Weights of a small transformer language model: 14 layers, untied embeddings.
MLP neurons of a small language model. Each row is named by its layer, matrix (up: input weights; down: output weights) and neuron, and shows model dimensions 208-335. Each number is 128 + 32 x the weight over its row's rms, rounded and kept within 0 to 255. Numbers have three digits each.
Before each neuron's rows, "fires before" lists the tokens most often just after its 100 highest values on Wikipedia text that the model never trained on.

fires before: "\n", " |"
L8.up42:101121076085175150102108077075135198193166178129171122113123129111113099168081096133131121056131171103139051104132126102168110115111117141116128140152175104123101142117181169120130066119145149090134173127065146098107180151105096116058065164129090105108115165113134085142118148137079069108142154150125122126123149078155149146103067142157140101101120120147132182082130141072148103160122
L8.down42:206123135135104141209140131089136122082168188105099149145143127148119199095125167138109107157176100124105084137094121112096128135164107116105119124133105136144098130152103064095058157145167123128117144145108033120115175120096177130168145098092172140106137117099082102113133110091143156094092126083113099126123114125163097052096146051106139152123155115140170069146150089114175154138141

fires before: "\n"
L3.up6:161126156075116130138213068133149119106168146110120118048136099137107111125135131145100099113150135154103104103140114177099139119121143093115139144149127182129154151166114123131111082170181161112141076139112143050140150116152143147117156130089162165058121194117137209130094161149127130105203150117149153179167171231120189106136119150140062116084191145104154094146182131114113158112180
L3.down6:137118154127130147128074162125064099081127150136104118149077161128131123131101112154122110110112069155154146165177110118112132143085203123147156094159149144196034150150163122122152171200129105132135142147172104141140167159073090147162140161113150108149122203159082089111136066108126148134088142104123116101118104093141159146194148101082139136126125085095123197093039146127139069150079

fires before: " that", " the", " to", " a", " he"
L6.up1298:072099118111151107109180102133097106174118131106145117133066132140108125091107113106054150100107166168115193149193164135123143108112106089071127125168151154122152144132109072100124123131148134111097113122115135138195116086134152129191086114165091136119181204165130125169116209177152153169087200114183152117112118090103158138144114242104132151103136095138112108172150142113099139123078
L6.down1298:087144184149091086094104122133116174149141145162047116173145108068122125163105112095141133130141116102094140133126137146160134113149092129156091172104120094056118106126129127090150114150159116201174150206160144090106176098098122129130183151103136101122139077156140148159121165093118135134100152165139116141151158142150162117113082148081176108125083143109156188148127128121123110147155

fires before: "\n"
L2.up939:129139147120098191064094130128100079123143143100158158160160088111164094134214163131129131140145120213172145134153119130087122165165132089108128155138154178120056051144152118120127102136065131066118152101074187137121112142125126123157132072152159120108067193129157115142111176095080175154085142082111141161164126163110110111162110130177126172129150167163140086087157133158107121090138
L2.down939:077155145215090149190145153168113081175150172083101079157119146119116150103104096114143085144085055108163155111185131154132090058068168118125126092128116172197158104126110083088128155091129167117061109116121034134126111121090201128119150153137105065137182138107119142150121147138078123134163117137117096109148073160097160143144160108131116118146106101125149108170137157094129116128113

fires before: " |", ":", "\n", " in", "–9", "'"
L3.up1035:121165146106107080123149169092142167119134141045123107173135137081181121193151167114203082110084119119098146135086153092155099126132144165053132127077123145076159083088131145111093125082128138156131181085130136115074068136155135203088100186149149148116094101103088206215122150154151171170138134111146111149141104159095085112103159110169081109089171133127145114131153098167153192163161
L3.down1035:102081092084092115068142123166112134090139168150124119129136129095115111097157092084107153142165135132149157168162113186142136133081128135089119186134134171162133161121161166171097117114128134117120118084094194134080183129150164137163172058162128065131104139090182083152074087095129098151111159132121117086193115137144170102107102180142099151115140109158134140153098168157116099111098

fires before: " |", ".", " of"
L2.up1287:142158113178132222110119126112068132124137108132139123109180133171166144152130142138174148146097071105110077119109098112116158134186177135095135187126113089136137108163123125098129114097114161136122146126148100080132127141179135050119157165085089127148143165071131076218109132136083138163177146157094188165143102172101101108131127098151095114079142093155145170129145058185118173167108
L2.down1287:165127146165128160097150130126167178119141086154152103101197169096116113120104114144135138088109152130151114141135136106138122165153139153139069177103131077137128111102147119122103140170103124136109120168018083100162182061142126152101109130150105129128162120094163123102121154111110132146109087220123202138130061080171107145098114097131151140094171103098139154147157117139119046124114

fires before: " |", "\n"
L8.up1402:121159136068127151174128131095134163138158132043144088165103126134124127171144044158149129150104116127142127147139049178146093119168126118094131141143124161119179117129168120111113094091128091112124158088132093137146147143138187126134121141125117132135130126138110103116139077119139083114149148119135107152111129176177106096137157106145138086123133105138128121039086118162112171100096
L8.down1402:160152141151074167106145165108122115119161093092123175121150142088121111108078150173088175135123148135050140142106144111155111082117184132126075173109177095152104111127087098146134158155128128090128118128129144135163115128090092140073119078126081175131129134137169125132108118135142122113126108100066099104137123091144052139171096114168177114110127095138171144160130147116117075128108

fires before: " the", " to", " as", " in", " a", " by"
L2.up1391:134109151101124094102155125080100151076154135195106140160098121124137174123139144110082120117119161157154173147129101150111122144119079101122162101111164179087214172135203174098149122143106166164100114153170065139131070067171104118184110126152141125103088137141161096088046105111159148154119143132129109087094072125106109067056054139113133168113077171122060161080115170134128100163121
L2.down1391:137120092117115093114136145183114132169106162081217152184127089148083079108119125112196187136094127148108143103121116094220182098133126162108130146130103109135121094146050126118152095121139096120137142117175183147101222100176143140100177127143126131123110110113146187140111116084081149057132105104145142099140167118169103134156149097153090108106183094132175147095169091151131092055129

fires before: " was", " is", " are", " were", "2"
L3.up1038:156138169155104138091124084082174047127108075094103079201173143073129093115135125223068144167067144184120121193167145138160144173117142093157129158159149138106141187182108142099163147167069131123095096108158128172124157106158149137172120162116146131128114138129140154137131046117162145144088107106100134177092135102074076166103117114049169155141077094123177083111113184096135147086153
L3.down1038:153093156105100151106089152126125104119143086098088116173113155107120040122173143145105139169094168184110137124051163134120120191127191120160151150157053177170086150168041170178135090148079123109102072104134061165140136127130150149127149188115181170096150158145133100090123084110124073159147078150120087182102138140049065125117152165132104154152110127108154112052134173098143109118149

fires before: " |", "–201"
L3.up1275:118119153060053153101109148129124065128130086125077066152115083098148088081111132121145159132078073125086104108103112163136113147179120159186099090112137117075146107131165113162146112140128122101091112063101136168145120118150211140064142097133187189042127121097199135096151148102148148103140122074145114163155121160064104124119127127102134091134142125164152096114129139125111104157154
L3.down1275:103076114105116175137122136124143167141142142116181137119115154167137133133087152106164107113095121113114075117108106084128125088126083100144121114142082090140139122148161108158143132142156064168073132114077127161073172155159122141100128106062113102162098139141171152088186163189146167092115136128094137129144180100123083127088104102144161119156172142174076069123088116152152197119156

fires before: " |", " /", ".2", "-"
L6.up900:115105117084116187117092165141099128106091146153107117124157142127129152071142084113153127161141127154156115135135098119115131097108141120140104107158128131146092151131149121093170113134159105143207137179133174073130121162098086021145134116173128170094170138151154115164109116142087126125177141176160117130092179145077129129168095100112104095134127084171071129146087132125124115104136
L6.down900:134153157089113151111176149040139176128128163083160133129170159161144078183125144182182155146135128099173167100051120087149131154099138146131091133094128112157105138120106126089118135160103125120109122108073132098104096061129188172107152099159142073119168107169112133174158105121133210081064173101151115152073097219093165154133079088149131088131100127113148149116144114175116155144145

fires before: "\n", " |", " or"
L8.up424:081113125118064110138099134137131151155125201099098140066115055126132151127177166107127138127120117139122174242129091145156142107112144070127126175102137157120124108116106127152116171066131136129084089107127153116146119129128151110199142181122145123123157154197136096152118139057129232127113092085134103086106168190107169162057105140106137127116137202154154093104165091112129162139093
L8.down424:159123134133108108125164122112074137140088100142137105085121154128234131140129206101114142141138140123111108106149151119108069083108112134038160135130167125109102063161171112043112133104165122124135136178121087098121097137096139155150129159123095156127114167143144124167099124184085094080145092174129102113177025112034077112118132130100155155092124179128096102099128143148101073148147

fires before: "\n", "hed"
L3.up192:126155099137154128147116125162144143070119144102118081145081041101152172127185133124100195084123133109156131139119105108079091122098136111131165157117080132156146091062118125141177217135126155098135144125119139121111139125066153170197175186160051116132121114136058156135117141160176150099068151022178124140065160152111099115129156122134108129134157129180099113203119063125073140106120
L3.down192:144144136092116134111095101131136115123159057119122151159097163088046183152109175115122139211165167138154054153130119113123149089149098103117120124144121211105152092110119145091120120125111161047124169158081177113097089164172092114106146122081140133127170109080081171141169146125096061143178101180147125091200101099114134091136077153081113162116116159142117153114211127110049121121189

fires before: "\n"
L3.up831:130107107168153100117095149111114131137142151055111134153098110186125162123144128167100162147083105093153149124176162163122115188104134108071083169139067128089146134161145109136188133120122129073145013145119128136123074123109084193119126147158070082115142136115136133113139126111121111077106127140133185128094124100112175127156126139105113153112073144160135136112146146125113112171098
L3.down831:109093133091096150127167069174142108122162105207139138085139164095129111190125087094136083086160161149133105201083145137100130095153099175172152114135164184120139128077113151107101142122121098158138146132225135086129194161151134094096119146118174168182071152170154155154146124156140131196125168049112085119145101119139117144103129138114189115165142095087102176132125108065182149082168

fires before: "\n", " |", " is", ":", " ("
L3.up404:133141129115126166147190156144160081085095128138150087110117092130120158196073080101126164137092139108095136080125151142133108101143162107137172126060133104106165084103140124130153131108117163158140130084124095149115150114107150137112099139092081141041109127079107149145149177134154118152089149117090154119078083150129091161135098140125133074121180153147091148153109132128087106185126
L3.down404:169205168150164124147136118109129105130152141107182061077160081098152073156102111161094158097054140117121111111172105092095066112117139074147136162098146110144132091119116060144081125124155145205136122170077098104130131111101119152173136098153120132153131130052153169123117175127137147173099104147166160146102166139115099110152110149168139099153155113159130170105096174139119170217131

fires before: "\n"
L3.up833:152107114128180139098147082127091130190178127114126118090170136143122092116124044130094120154109155164138088117143146111076163113101139140104108135139171130083105167126159155165122181109118193093133068160110195109117174142125128143157071105099112109077168156176144117141143174171096171063118115170107177083133147152112136136164150148145094195090109124108140102152136130084105156128131
L3.down833:133149098136113148143132121118085137120083162132143117102126135100155136146143112154149140147121150143147155090140150156086170108114111078105148157100134141158131154119166138061079114152128155156169118112131143078153132176084123158101109175157125069120105178115112083169179118135145181187071103155100174106115164132160095123115161140157113194139116094126139126074080153075086154129159

fires before: "\n", " to", "Z"
L6.up524:077132137102118119099185133117121140179108136133100126165102098157116125101148128144126083166194066124153077126153137115094076130125123122115157148156086102118154130094101130146134173177198133116099094134095188166111129168133071200165137107066167104108105162138188202174139158163120118156175137188095131127124080132093177099077093085138118144119117121094126161118174150134083193165171
L6.down524:118129131156150173144090173123121141128063088171145116117133118102074094149195124123168140132125155122120114190107115114142155087129114138122124169197150137139094079185181115120199114138151141153092073102125077156138109133135123131156180141087084110105135170174183138127143109053100195122109083071189100130140117104170149111140107171129130105125114143119100149106128131099106097131144

fires before: "\n", " The", " In", " He"
L6.up983:077124079168114137121144140166100150149174106153110094108140086186156137143091113152128190174117114101117144114187142091144143160137126154148148078099116152141138107085186160155136114127190070092181097115149151150142160100150127139183150113114116086146081121132068135099125162121155136102161134165179126149150089094160146152179115117156178155103111129123115119096131159111074169117111
L6.down983:064126055121116150129127098184095102075139105144132106156142163115169117110129093134107127160112105071106126117126135071228125138141158128119130128108111116184098090147133114095112136127156154113189112160105122146125152102122148148093149139078173107156160142138100081108132152119083139132058143132129143078140170112150174150129121122117141126101111157092137139150105128116169190106080

fires before: " the", " to", "-", "\n", "|", " his"
L2.up112:164081114131106115099185160134140141127155159111134148105121038120144098125102154138122088134110098105186123129165164143138096069119135108103074133137104113128109157111170132145116160108109128153150125145122161114095141143185152126098193146153154121103147133142072154101137138074159120136090136091097110153099127180117080102088129092091097110103090162102137037143134168119104147151156
L2.down112:181147101074131141141176111164156142088078161130130117078127122091098126122103119143095142127078116173141093169187079149144113130127115138150131164125182096145108093213075123157142116150200172156164140156130089126146131158132117126134125135125144169187085118096100158135094164105125084109150109117120171110101127118141166149105089147183126108126154219121131163132114147114133130138098

fires before: " is", " was", " has"
L2.up808:157217124132125117155169129083141091152177145148137088161062149139095161107139148174094205101118066138096141164131129099099180153130147128095127165111097097090129155093117117138049160160118155137166128121116182162089134129099129166118118099103175099113106151111156102170093185190086110149142128098164132122070155130106131147175104102101150156111115147117057134111120135079117140117093
L2.down808:129159134130131091106125138087144152109137102160163156112119152178147152133128079161130153161137180165094129071102093058112158110125148152106112149151083119196123123099144116118142159162110122107116082123091101111129116099143150147049154127130213131141136106091104149117148107112053150135085094079166137165096120069108066181132119064124193148103070142138150082110176058127046132110103

fires before: "\n", " He", " The", " His", " In"
L3.up1492:047110055141159122144105137149108144166141117136098168180152097108147163105143110104071131132157107133141129102128103126142093164140129181126077170164136088134169105156112149169109126163161153133169155137133104087102116143079120151160120169117081123155116136126062118117093128074119124152183157114165123130072110091141108143126144070122102180060142182189160201146122177115087179205126
L3.down1492:086147089098124130157136177110153149055097117121132088153152151148146117152097125118134114126124115095085135073116151107138084149165126177171087199113114145116152131126094140101127145151184132111132142192051149119125170179136149194142162144159119080122144188105114144127093139128124102091119171083185173120163111154145107110166122114106151108135087118111150161174064073043117173131147